config = dict(
    num_key_value_heads=1,
    positions='learned',
    qk_norm=True,
    init_std_qkv=0.0197,
    beta2=0.95,
    lr_head=0.00606,
    train_tokens=932800000,
)
MLP neurons of a small language model. Each row is named by its layer, matrix (up: input weights) and neuron, and shows model dimensions 352-479. Each number is 500 + 25 x the weight over its row's rms, rounded and kept within 0 to 999. Numbers have three digits each.
After each neuron's rows, "fires on" lists the tokens most often at its 100 highest values on Wikipedia text that the model never trained on; "fires in" lists the words (lower case) most often at its 100 highest values on Wikipedia text that the model never trained on.

L12.up2747:543525510529507519519478527523491496498518554490502486480522508461495517489529512525510484514486508494510479524510502514488504503520496507516556496488513477510477511515516477469456451499510516503513485501486497486521478472471467470472544497507505498506506530483525519511546495490510513461528526478516519455481481477529501562528516537483452503459516512529527496482514479462477500465512
fires on: " All", " to", " all", " both", " No", " between"
fires in: "all", "to", "both", "between", "two"

L12.up111:507451474471485506513509450486500524481467506474501490468536468476518538476509557554485519497476501516482470531483490495476514448501529492499503479474491502453432498547451490498488488508512500549525512503487475460527502515516491486485517458514551500461443487472526515534501486469502537508498527490521531528451464505509484483493519484522526499514537513510489488535516514523490541524501
fires on: ", and", " and", " for"
fires in: "and", "for", "as", "november"

L12.up3179:497506524486521533531470523474529537494466517492485490484567482520521490537487512514538489518525480454506491492475492482515487532481482542501509493496490520480484527512496508482460519517511475493435473493495565490557507565540508537518534512512498487468501543466487510502518505474511446525540519531509499498513457482530482486508519463534522488506494529501496522465491494514492507489498
fires on: " an", "An", " of an", " in an", ", an"
fires in: "an"

L12.up1:501506497486537502452468490506491494489506492487525497470527508457477484523483533505517556487519495531505516541501498485495522521475500514477502513503504482488465509537510452492515476533486538514500510487491519466519458540535501511487562502493511509460529494490509544540501557502470500506495486531522550517477466455531495516510466492523534488529521527520536518524502495495470509509484
fires on: " the", " of", " lot of"
fires in: "the", "of", "a"

L12.up2736:522485509458508516474480449506505529481477551506550496513551512516510539526488519527509495540520488483495469538517470494462562469507523516505510520489503488459535484492463492508451489513522521469485483502464511508484471511551504511503517522536498486533496460475566511558523475526524503487463538480461496516467472491493466506487458514503495472525484473509464500553472522487500521491499
fires on: "2", " and", "7", "3", " in"
fires in: "and", "2", "7", "in", "3"

L12.up631:503471490455429498483498463530530482506482569495468442488514533507502529513511505554505472530455516515481500523495490499494543485511531534549474489482540459479510534488478486495482431487513532522528512481523455537466439493494493492493492501517545504507481493498475502508498541516523498478472487480513491505496490481508507497465464524505463485502484534507512496493484525463443536478480
fires on: " to", " as", " S"
fires in: "to", "as"

L12.up2237:483492505489514444476482508503520494476527500521504473485517536515489471464487557499501509533458496482552503515511518470538493494501502531511494500449460526524468500526504493471467501502513509465417483502454528496488482468494508454482492519472498476532484482511472471513517520499510460483456480472491503504482532487511521470494475543486496495472507532504481514511485537471462552502504
fires on: "2", "3"
fires in: "2", "two", "2nd", "three", "2010"

L12.up853:517500507516516563462516545496485536497506521454495492484534474468488532546493486519489516524535492484495453496486464510480476486496503518479505478450531505492517492520529503461496485520497506523488511525504538532553491494513516495518531520494479484491490458536510506496509507503497498518502521504509495487509512493497475473512510524477506497506507493557556454495492521504529505478473
fires on: "The", "ed", "or", "ed the", "an", " the"
fires in: "the", "or"

L12.up4:511527535518516495498473509500502510499454468499494496453516467491514484488527539561558510504485483481491507505476498502437516486511518459495493500503506491516494492488498512518504505451534526521529497454550475499485461540463513480541536515514518465481547507499498512511512541473527484501472537499497518456519512506505535518514501527480496507464546523487504455526456488508520534495512
fires on: " with", " with a", "- A", "ing a"
fires in: "with", "a", "aus", "of", "an"

L12.up2489:472475520491524525478518480480506488486484514466516503474501535520492533519492482522527555513490474484510513520477440524493483489551470547557458523422489511505489493493486512486502537485508494520513496517528515532481493497476523477495482456538488482456502482501484550500502522495479510491505463571501484473524501461567544465531517507480483539487484520551476497498510466502465500456507
fires on: "1", "2", "4", "3", "5", "6"
fires in: "1", "2", "4", "3", "5"

L12.up606:490460497448519502472496475495505483492496496475524455519506501435507525502505508531476523532516486486497497511498519492491506496547491524488518505537466488466493503528470448541510449455514486503527492515482474461477489508536536479527524510496474522486507509484546488528498516502487496500497491521511547472504482489526509511522499500498512506484511492519503459524494500486514500549514
fires on: " and"
fires in: "and"

L12.up1441:532473485549457527525490527515497502467502515457481447462489515518501526468498490539493509507506497484512482521487489533495483506490518506521505496508523532532483555491446447463448494518524511504514549489520483499471485529522481501467507457495510519500472506481527513520531516510522504452530514488519473489503526521514503507522504511489450475541503520493501462513501475481409506530497
fires on: " to", " and", " in order to", ", to", "2", " \"to"
fires in: "to", "and"

L12.up1971:464481518497498502492483501516537512473519487538509470485512521521497479537484558575522493585512486442526545498438486502486446438523443471506515513516514495468520527499506509496491501505541490495427474477488533522483498556517557485505489463500484522492497522461445548508508466493493504483554465489478507503517535480496505461514516476519512512488510498501489498529473480504489536475465
fires on: " an", " as an", " is an", " in an", ", an"
fires in: "an"

L12.up1857:559462502452541486499505495509515514496543509476466525435524457448499495514484518498508524495504455468475475435500470549470465541503550504523504496506489492501537490487499499496518505486509504518543531494495551470486485507494493499479530481542491525510522510450503508498523527492536530489460510486509487452514482472546494509541514548475488463497499531504456525501485508496470504471489
fires on: " with", " by", " under", " from"
fires in: "by", "with", "under", "from", "after", "of"

L12.up883:481521531495507482494479496505503494524484551538466497502537488528476482498479512523516533479488478443504420494498522551532512578495523528501523498495504449454515520488461490508472492517505501478451476511511493502478491525495486513472521508532497494514511531484494503482471544514506501475489525494517496479468506506533472551472492517481499525509507502514506477533471539489471517512498
fires on: " with", " and", ", and", " or", "ing"
fires in: "and", "with", "or"